config.yaml
attn_scale: 0.177
weight_decay: 0.37
warmup_steps: 311
MLP neurons of a small language model. Each row is named by its layer, matrix (down: output weights) and neuron, and shows model dimensions 16-111. Each number is 128 + 24 x the weight over its row's rms, rounded and kept within 0 to 255. Numbers have three digits each. A neuron's up and down rows have the sign that makes its largest values positive.
A block is one neuron, or neurons of one layer that tend to fire together. After each block is what it responds to, as a language model described it from the Wikipedia text at the highest values.

L7.down120:118178122120136135109143120160135133122171127165123094116124132139091115136135149153107113153096118132198111121139106103157138102119134159139180126164103154141078105199110123117138112131129133136119117107114152143094136135109121133105102145144153181101129116124121129138190130106099120154
L7.down201:139107123109119143130111133153106107131113177159119149093127107118116115118121111119132129153157143186133092143111157129143126146121118094145101124122128114097142129074128154119123131133123120123130103168121125100129110145147140115110142128128150141142094143125164106112112123129147150109
L7.down274:117113111099118112159118128149092157113123150143135161166139131124098135144116149117137112090106149159152135175112128111141150156100124154116186116075111111114152123124101139154157119148121121125136123120123126142096131159099178119138110113091131092115108126130131135090112165104126171130
L7.down647:151131187101131095151117125110133139105130139116125163104105087137102124114118137131148118146106165119130138127151103090146144163121083105146068082090127110117125139180144136103112156148066085160153130130148183160126102176166115161148151126136098092094111137121127114120152128097124125117
Responds to: Unit and word-fragment continuations

L4.down381:122123138128136124105133106145116103170138123085154176159139158131153090091108130112088086159129137107159130124102118122121143078116133118192083125135137132190109118127112104135146095101087113144117138123139116098118116139099151111145092120148146127134152164127115140141123134090184131119
Responds to: Infobox and lead-sentence slots

L3.down11:129155117129110112107161104141146147114080113153135118156097121110139111099118130146132090140135124181126103066103125095116126128129184115144154122148159135104113105127120135065149118122094113086136159111163162126111126119142154168123120142126113141130117153124169120120129120129120178170
L3.down93:179102121130121125102141105123116106107190127154141123134147138128159118129158140122125123121175102101097154138090175146151121147123096135137073124148115143122084129138115120107133125119094145128152146109132092099140185138124166128116124129139149100159090128096099134144105170137125108124
L3.down101:129152114092109138166161130147130127150132120136114143105105108127179123122136144084154127132118147081133135144152122155132097144189126133169088125165152102129127132154115073128113147127143152132146091153106092104149167094109100116100167135127120153172129117105136167166100136126114148106
L3.down106:179113174093190146160103129112118092144218115168089086126107111135150165139097116127135129154161156116128113139114118148149141131084129123106097093118089104116099114151130110055096168136123114133128142081123133077152132092165122117161127133105142120146091096140130094130119160123127133128
L3.down188:110147125147126127115112101138159108117123146146151100120149120197147132131153193143146151121186083130122105175140108116110100157111139136157166126130138122107132142111139114150101085141133134115162145131115106156136142098167117123130106082144098087118155118127146136125094129135089088112
L3.down204:114167124138129157135136145108122134126092124155138139130143133101130154127134088133124136108098135125135121141111153119083131124153127144166099163127115126112096119145070196128132153097148115110136114111165066097187118109147132078133100119114114144114157121100104143152131144098142169116
L3.down229:128136153126130145133130134139152093130140132104098121078094116136137090106136160167104146112118065163141113157096144132090139160127157111118220112143117088120127123122119116141099139093150130115114114161117151129133176101121139105135154156129119172106109129133092073135155124136125126146
L3.down236:144121131134165135145134090133143090148097143107118127109140173108138183090107146124152139129134194131139135144137134143173122144160143107107217157161118162136145164128095161115142162118126134154144105123175156132162133168151140116154139115158107142134127125117104129149096107110123095130
L3.down243:121102107138156120140149170121126110141153140153115084120124091104089131121160179107120103129140136205122176143106127099128116133108142092168120164135121133133132123091117159108131146129113165165200111131131126114100147163122132198128119136126113131123117132137130094143117130145164118123
L3.down245:082106141170140156106122129089163116115135177100138173104122133097134128103138153094093124129140131091134102133136088115163133149133102144150100115133149141118109112136098129111139135126136148131138098105129125111120141149163151187123155122136093129131141071134174112124133125149100146141
L3.down278:096111106098094108172133177147088180142122143120176115111128120118140120146149123153145102121121114187090109095096107086127121105180109133144109165091166144138133115132121152123127129107105116127133118148085137072173139182136144190124081151107144129146122163139162097145122126148144136114
L3.down291:119194111140101109118147151125132143114137143112177125087133154144108145093142163168133122122108150120155141155106114129145131123103127123152146145132146096137163166109124138094101093179112124141167152134132139121099132139120123137131151114137151139101069149122134140126105083108122138125
L3.down311:153127121134112136147122077125145148140124119154113105097151093116174095095128135148145103142128110135158146119082159137136144155103144137117053091115118123120114137153119101132095107131126132152177100119143123095150152117126152134140108095169134136113150080094144115149134139187128125088
L3.down627:167145133136115116106124125110117145129150128104145112124076094141133122118138158129122135120112130120117118114173134119098127138105119079151090155136138076158115123136105143120142132132135067147153129144134103116124143129124176123132130111100117173143114113130159130146139122127124142123
L3.down672:145124142108132132125132178165157167130071141144104131101167100127154167139140151109129137099096142153157128106111142113089109169147161111152154165140117176140085117129138144057120142142141175149137137107148105112110081146142154135114170136131129044133127124137109090137141140104142135168
L3.down682:131122148140096157129121134084141095101150121131078116096108118115133137174124144123118152165137112131117154138117133129200159159109117141113146133146126136113105158132147146097135135125148129182139161130144126119126164134128135157167132095096109120120111083140122098117129138152141098156
Responds to: Table cell endings

L3.down15:139155176126127133057096130144148127161123114143129119125089138124118146077117115096152094154171111071127147118127147079124116154099160153135150157145118112137160138153147174129151128144091136107124169130157108145097134132166128079115125120136137165138129120166143067134101150117123172109
L3.down25:141158185098050126092116106123126139116129114129110113092078120104121134135152110145124125116114132150108130150140106125166139127159115158107115099090146084122108144137082108081160130103145125160146109113168178168155155136111127142161154073101167167137120159125130157113141097102156159093
L3.down37:133107153099138150131134101140160159155108065078151148114102173152117102068120114128087143125160110125124169134174125111125126118160122089169181138134114145133093151111142096130084118135130127080111135148158118132124145137099133140145114163089122129168129147144147135113155117106107101152
L3.down109:143091141148105112153104107141128168124140114129184147110092118088107098158097117131133136125129082062139159135144096128129123146137136152149171136113151142130107110128094119130124161101109116134109123091148141086130135142125128138109095081094120127137142139138161138100111128131122114172
L3.down161:181070139134096105153138139111122146138129127080121109144135152125141091104142160159162157164168121139161179146162147139086150116130075134130119133155105139077099134132120155104143136154095108145097135117099111133070134148157152128141115166108153135160141142128098111135137120090105128107
L3.down199:103132127110106127062088119139142141108128129111112095154082129143149119144133096169115126130128118135145141117148141103096089129145152140163139161168140111154135097179170122136134144089147147100151102165133129147112110083097142107025107135145130148135127147083126148093160114150111119151
L3.down259:167142119096137141139122130126140139100149158123101113165106132102117130128119176113096144131111148128132141127124112143130123163110152120113025126113131132145125138179134143161117122109142112111131167132091111132110135091138090115145125132137141157144137141113135063125113137087151162131
L3.down288:126122077127092164096149148106109086118158106118131117113129133149115154176098114122110127158112121101127134150129123121183132110096143153104023120133168127139128128139160127133101158103165104135123122127168121147119101119138107084176180109129159142124113111116153180143109095130120115141
L3.down328:103097129140090137108135145105113113126160181126151109107140152120130099107110138122131140133151094153136138120155186114146118121098126136098114123123115125140114120144102151162176145141098090112126134154120132142123136152161216110095099162098151110130119076102123103138134089121107100132
L3.down337:134113151144079100161099172140125171120135124134143095137144130106188096136103135115141141129127154113140110125140141150145091130082136099128080104125124163131107095128111139122150125093149141169142143126130110120144126174121134118128113131125128087094129162108128111120128122114102117134
L3.down373:116096127121099110107105148126129104154103122095129090167112166127127149087149088136092112112167115081143122135158111139113130129118128140128173125148122199137117148138142126115134074147146134101080168141144102071102093200147139092139120124131129097201135124131106137083153125117110100132
L3.down507:126133146125084113120106174149147099161121101135139139110101129101141130132109134082131127133164138127158158116086095092118121147105170107139146149139104189124093123119153071140112129108130142118121146105134130108097113153161153129121126111121135118151122145145120166135102135096119059156
L3.down571:131121133130147111132114140124172108105159097131121102125166126162102104160127124135102134148124096146136135094099128144123110150096124133103099136126092165132136115126093107097156133117127154143126154151150145106142130085138143135147149159113135097128120131124109141144133137102134158106
L3.down598:133142132160121135154144118132112160126159138132182152119133129131103122134153107153145151117132095126129127111083122113101146098121142154138221119132127131166127156109140125123114076127122129121124116105119131090124148137153082136119151100125124127144158142128144136144158101142141133134
L3.down635:140184131142103120123127117136111118162136130120113135113167126151166125120147152129128153128136089132122148107139173150134094131141127116102078129119114096164114145123128138103124141114140108134105073111159102148090108173142097145098169106144122127124145139151160138175164109121105148172
L3.down663:070119115196159122139141138163131149199121114125148099112191113148130082129116101147124138146109216155090156103119085108134131079133119100139088100131111130140119108118116151127135107120114122105149127108088127158140114108141136115076100143138151114121130132112137115138123126165145134086
Responds to: Closing delimiters after names

L4.down630:143137109133086117109155126119123130106167114101202114145144119093134127127146148151155175121106082090120166138114126089152147166150116114119240108135132132129125121138160145113135126094137109109105106120108113103141115130122106133116135129136101136134144129105108123160137129152136116128
Responds to: Month names in dates

L3.down59:116149142171174127142139130189124139079085123102149093150110174121143170101119106133156136113117087148144129171141113154120094160153130133137208143130148099132140138121147128125105141133125080154089120123121120150150123128129098130107123107130114134135140106086154136149137153156157139129
L3.down132:128119134141153077105172142140112101134112128120150137107172111137141124107157153120171140152117069124107115137138155140137140136139132154118156126144148101159131092103125100062100087180126114114148158136126117133101129144082120111125137147105156117143130116109092115135137158133154131160
L3.down179:089133121120105110100122120112119141126125125173173133130146152162135134166122085108119110109134152124161128117148168117150123119108130116125106072139128154136139101139139137166162150143120148105128120148120110096150130076147100092117133120150112088157147133177116132110132109155097139156
L3.down227:156092125119149170132129140134109124121123119145154073120120107136132147118150139185192168149128171111181153159181134099140124100123122156086073118120139114143153127146114133105097143170106137124154157125118124119090127134088146119148103092112163133096133160171106113119069124120117111110
L3.down240:130175118170122122076103122124131149092137146157094072110111120146136165124111107137128131176153127157148095144148145123131097107114147132139134138112125125141145133131157138156157174106135053107137147128138174141190115145130139159139168142125148104127152158131125131146123139100126157145
L3.down294:126156138141129152127134114161169160113130126124177100163140133135118136133140127158133151051136116122125114096098113138099108124142103127147204120114120135115156142118149144139154148131106103120065121146134113146118155141138102104124149101143084119134156113149108126155125116131124157109
L3.down300:151115111151122155130104139118139090134070101113107141149137114178137127152155136175089134116123181146096117087160119111100101135087102134132107118136110122116122111147151092132186134119169139135118148178152139177166112091145143127094127150112091099120149106121103127130128129124157127111
L3.down323:108140117125154147132098106148153087095118117104118123107137110123140162141111137128057123145126123067145084179123129126134093135109149126118220098124141090159117104126127132120139130123121130189137096154104175094126151087107106149133127139149129110113132124143107135101147125120151144168
L3.down330:145110148103089122101083133103145176149108101111153120110126129141131130097117134121145159128178134121110186105135109125147104120113115114147067155085092136120066147185152119076103147109114139107123118154177146072138124144129125120135122128101136127144146143139138140129123111133114109102
L3.down447:145130120140151125124144124185142108113098110128188146106122157118094110135112120126149125105091133111120092174144152107129142140158145111142206127130126104117125078111104127142112127128121131109143147121104139138116141131106081132114091126138111096113137052127133139129150126137134110161
L3.down477:126146171148163142101070104147139147142109106147146106152151125139078161107146143152123122141115060110181181092119145109191144115110148137150087072120162141159109140131140134085113138137103081119142177131140087135170152150085120135109126110073134103123155085098165107120115127110118140178
L3.down528:131160153133117108177121116095116164130075127185130125083128112119123151175118109136127124145136119152139098075108097121120172130091143113077162105146106114127157158163128095138156138108191113154118110129124105159139091148121101123130144106186139111116143104145115097129123131152165104107
L3.down643:080111123124117091114110175136136122163111118083098081148125141104109164121141082129119158113100045150127122124123124127124097198143143150149210135132149110122117124154148113163093126134148121111122133146143141133111112133126105170123133164083146098133156149171104093130128139129155173144
L3.down651:130129149118121115140089115172116136189130125129159118123170132111126122136132140132130139163123172088174151126131193112152130100120124145124117159107127166107151184092117165131132142120104127182135149139117186144139120128143155119101158169109110094145142182083131153105095168115135107140
L3.down687:130118095143105106127108129149140092152116110213124111167133147114122136184097123101110133163087111112114154126116164108117175167112165143102148140145121128148137182092099127131126164132124123088171136119094126161107156116129106149091152154133132127105139165141157109090131130120107129162
L3.down693:161121151117118150095110167114164163091080158094126137128151127105108105113119095153103181101147040141133131099111151094113123119127164147119172132078125143137161137142138099152111135129137124074127128140096117133131121165146128107138170120154139088098141137081110135114159134109135117122
Responds to: Clause-initial subject pronouns

L3.down19:125137087093107148115158165095144119124177093109132125126124138138131128129120175131132102148174170134148156155128112105157133163132131109098098120138154136095135120084154115115126129141127117114115120127119109108117102127131106114156142149113147146164135170111086081129093125156133134143
L3.down49:131146133079137109129190135110094160099120129082160089121127124133105111085078153130139101116127133140138219106153105150131135153128148086164111141137138123128138157134110137094128123153113115172113119163184131129132122154150147125150143115124171114168166123136126114117117119153144140081
L3.down115:104113155142136118121129145145111107116103116129158114134098135135146127088108142140128145115115077125114115159105137143114119140131099154122168135115115124129085137128118108139123139160075150140121108136162126149168132107149116121156146110150136117152118106148140098148175110114146130169
L3.down148:139142107155152124130130129085131132122077116152146150096125137121159132138092155099163119141154111172130144124170112154132127142104141109164205092156098131130140122134142146113113155120118115104133130136117102184149134102200112151093133151112093127164167117086060147166113153121101128131
L3.down187:131108126096101152161143155102116121133140112127128103091113101124109122073152111122084136089084109109110107100107140104166140126117128153114127117120118142143107131118117131117121136107150098128082093127108149108146097125123135114117131166093129148130142108167146141113151110144106150163
L3.down213:119154124137153143101121119138112166088140119136177146135169142144127132126116141104118162102126113107136129142126149145161117161165159162112178104129121116146135037130144101111131147096117136139147120136103120136113164094141103117083138139120126105164162120104096160118133155115100140149
L3.down281:093115130163145132149136086100121142109134128150165121105163142099126102118102174178140133116140119097142150164095064123132114102121164149114188105124156118154123118111132101133129128123080074150115122118123130103123102102089141137159146089111158088135114135157095115100121124110124160118
L3.down321:166147140152116109143129104120122136097145129136186123120145149143114137128131136110130156132155148165131141142132141127150144135124135115140175105119118129110142086133092119134130139133133164091131104141096118156098135104131118147117084099139134143104130141114146144143151070168148137138
L3.down347:102177149108163142143136111122145156134135077109170134123144129148144142126115146127147097127133143132111112158160086087160120132110139097117111157155152127086162098101108173106120099131143150197136124098147138086154134106147119166128108124127129154132136158153099147165096125169082156097
L3.down348:109150120132139119121129115149126160143124151114183110118123096120162144083173088107131122130132107081103074139124119141121130164159134098140199122098123119144129159137118137117143126103168151135111150147152093106106133129125113098154119101112125125090101137139110115139101110140149157152
L3.down389:165108148125106130140128109123130098166143154114180121086092109159097126105127170113148116119142135134131127120142102092143125118119124158114136126140111135139130049138147108109093143103119169114118087132174091155117139137146167135137127148122155149089141121138137104119099129121107166136
L3.down486:118161105110120146158140135154140111112134153120135182133133137097107136122126119105107108101109116147118116161062140114126127105150178098124223130123113134144102111125118116164168149112131139145127132092116108153109112113102083127119121122124107139145117144142130137139169133157141100172
L3.down519:116102113132124144084138105157122139137156140126138147106128113127145145105126133142117139149129146153084192123114126174155109096087102154100094098071115132159133153127151132122144136123097098119138127096123128121128083139133159072114133122094118112127126136151109075172085133111151134159
L3.down549:133185114117157128157119119161124169136149129116122080148157146180112145096138163109147079128123118154124154186121100120156094123109107149178080122120180124111101101150116090168181114127159094146113145138121134103110131122121115113124156150144126146140135155113096113114099128100124125140
L3.down570:093164114148141115137155128151100103101131109133115124100102155113155124145141146156128128116129110144144115112096169129129093144118109131135092117145108149146089091122123129148129144108149130146119086137111071100128147108093120138140151159117150125114129154097112129166136129142115088135
L3.down585:132166089123063114174114115125134123114141134112122136135148163150117146134138131131132121145114089069159133140125158129115131182155161111166213112172166123134167098129150088161138118093121155130180139172143139152150117143115126120142114115139107149152127085152115183128133166145129138118
Responds to: Month names in dates

L4.down217:137071147149128106141121122124120097151132158172107126128135142115108126156139122114130140098110157155103087127099099111128134115132083121105181134120136128176183104110091159148102127123129178141112096131148139142136121076134128128135138107156116144148087129153117111125150106109157166114
Responds to: Article-structure function tokens

L3.down7:115111137109106117067168124128079096124163129138113113118139140191117138115140122134114146097137156187124101124134128139109135159153124113114072065133161141109172120141124103119144160114120123126139130114129130127123124090164127113098167131123169197045146120122130137119102092141122124128
L3.down36:116186136111125137120134139102102159117137129129179124134127108126088164114106105122124131091130100110156104113104160105117127132151142141131143126147106126099101138162131096116121129126133163120144133089087175093142120098147140095109129147144144165102147152084135133136131125074113168132
L3.down121:110152152125117172129156100099113118121176135126146123175094133123102103098095096146135156154128129110088135111169149078143129145132114099096143137133129131123121127169146124153128111134143114133098117176155120071132130132087145112149115121090143103150143134097132102118133127110156174146
L3.down202:203118137125102092102168147138101119147134137082145182133156135114093131134094186174164140122128111136116140090144122149177129079123135134150064128141144138093111108117112121128075126119118133118115158117117168127139076149122172134141110114104127101153108142120143135136104118090153132112
L3.down225:148093128149105119111128118131140098138085199079144144101082118140104140132108118128136116128095135074105106100120075110154150134089132106132202089133138124147109081107108125107045128097137121114060121159070170142115127103102135097125119116087141169130142099174106134113138128136109138122
L3.down287:150132123123150164095136132119129124118194122135129101141186118132127146173151119129110137120074162133089134175134123125133107096143129153111131124102099135148135083081148148124160125108092135132139135141108167135098163173121120124106133164095153123097135182119144178116126133137127215130
L3.down290:129147143110112128139107119143079127152101156085132117129130120168121118108134147145189114081109094139141150100154132137141119174170138132151124103140109102132111129140124131143149118145164081156093127165105089127081120128058093097119106122135158078124184140129158136104132112112098136119
L3.down335:131138125124122096165118092137140116104164124128100125151113175103135123154144094158116093165124120136075112160115125116169110107113121117050125111134103122119146098135134135147117117152143119141163112129103145139153088148105102137134102171092137168138139147140081086125153162130124122147
L3.down386:136077181179092088118084140104169121164086145133141095114094104117083114156122133133164114108133048112142145138144147163164160108118105111141124123107133153140145118113124121144117107105116135137135124123152136164127134176090152115150100167127106137138137110127177119138109104153127119134
L3.down430:148121151130109100141116115155173155110185091105167139120112143160095102112119157110097102123137146088122119133123151116142169117165095126158063143123137136149145147128160116128087148113118112084154161135118158163154129115140149166147127141117131102152167145127120155137123114167154154071
L3.down440:089186149107155141099143130179085123106131093125073126118147153132150117143124124127140124142154136150082107144135114172139131120115094093121133114123134094155167072107109136116143127130123168124145156161141152112143145100120088121134124136111116145123109122154106127154121116091131178095
L3.down572:087166184152118126120117111098106152127130126137141154136135134174111138112136157111144139107154118137104112134131115137152096108110077160120140108075105153078162119161114117116115163106127114166095136093166171117138148134147163177156137121144130105164153165155117092102121131167121179183
L3.down604:112137105142167120095097164115144131162123109103151065130159154112113088120110196110160114133168125140175122141125136118135101113117143137131114125133152125174136119109107089112110117115106122101146127101141160124129129083102090103125154129125105149157107068181121127083091098114165136093
L3.down632:098130114151093103148173135139130131143140161115147111104128107155131110127120133140128099106095115136138158099076119137114134136112111102115184089122113129089091129136137147113164130150155120152141080109163176114134156137125151150159135128157140124128094139134155136144140152175131192111
L3.down660:138126151127100109125131113101120128103133151132153126113101111110175152153123104116150099103138177112102086078107126116152160142115126132130144114119112186136142138135138052159151165075195114120132119147128110093122108122169079100133086120153129171119137073134196139152104137126139103121
L3.down683:130128127121150139123152158160111135106134129111126114125154122151107111140131167134113145153090168188148136121113136167165189104125124115148185130133137121101144127138145158134120103102154128153076106113126162098072129091090117120149149169119130113119142138078132117147119109148120125139
Responds to: Comma after opening phrases

L4.down600:214133122092133078106123079144116112128158091139126089143141146122114139116167085144095105093137171069118155167137115136104152149134146124086131144131128106113145163101129106142105122145152106111112156130094140097112130134132105133126119133142115153096153123114099126096114094101126121107
Responds to: Closing parenthesis or quote

L4.down622:096122187134149112172154097144134135129098113133157129147085151109156143137158133150129138157147112152162122144173113144095163159097174107133133126162158089119131110117094116108079145114147104148163122142113101175106157100116141123096125115188121097117114172128167078155132117085131150155
Responds to: Numeric parenthetical closers

L4.down172:119131141098162142150118162146170112111115098143174133147140135155128172129097134139109142150116127113138140144142126125139144117109162119112192150120105147106134147134115107101131146151169132119126122145158147108184141075112106142122114150153152103150129167151146080153120138150114108152
Responds to: Clause-start subjects and sentence ends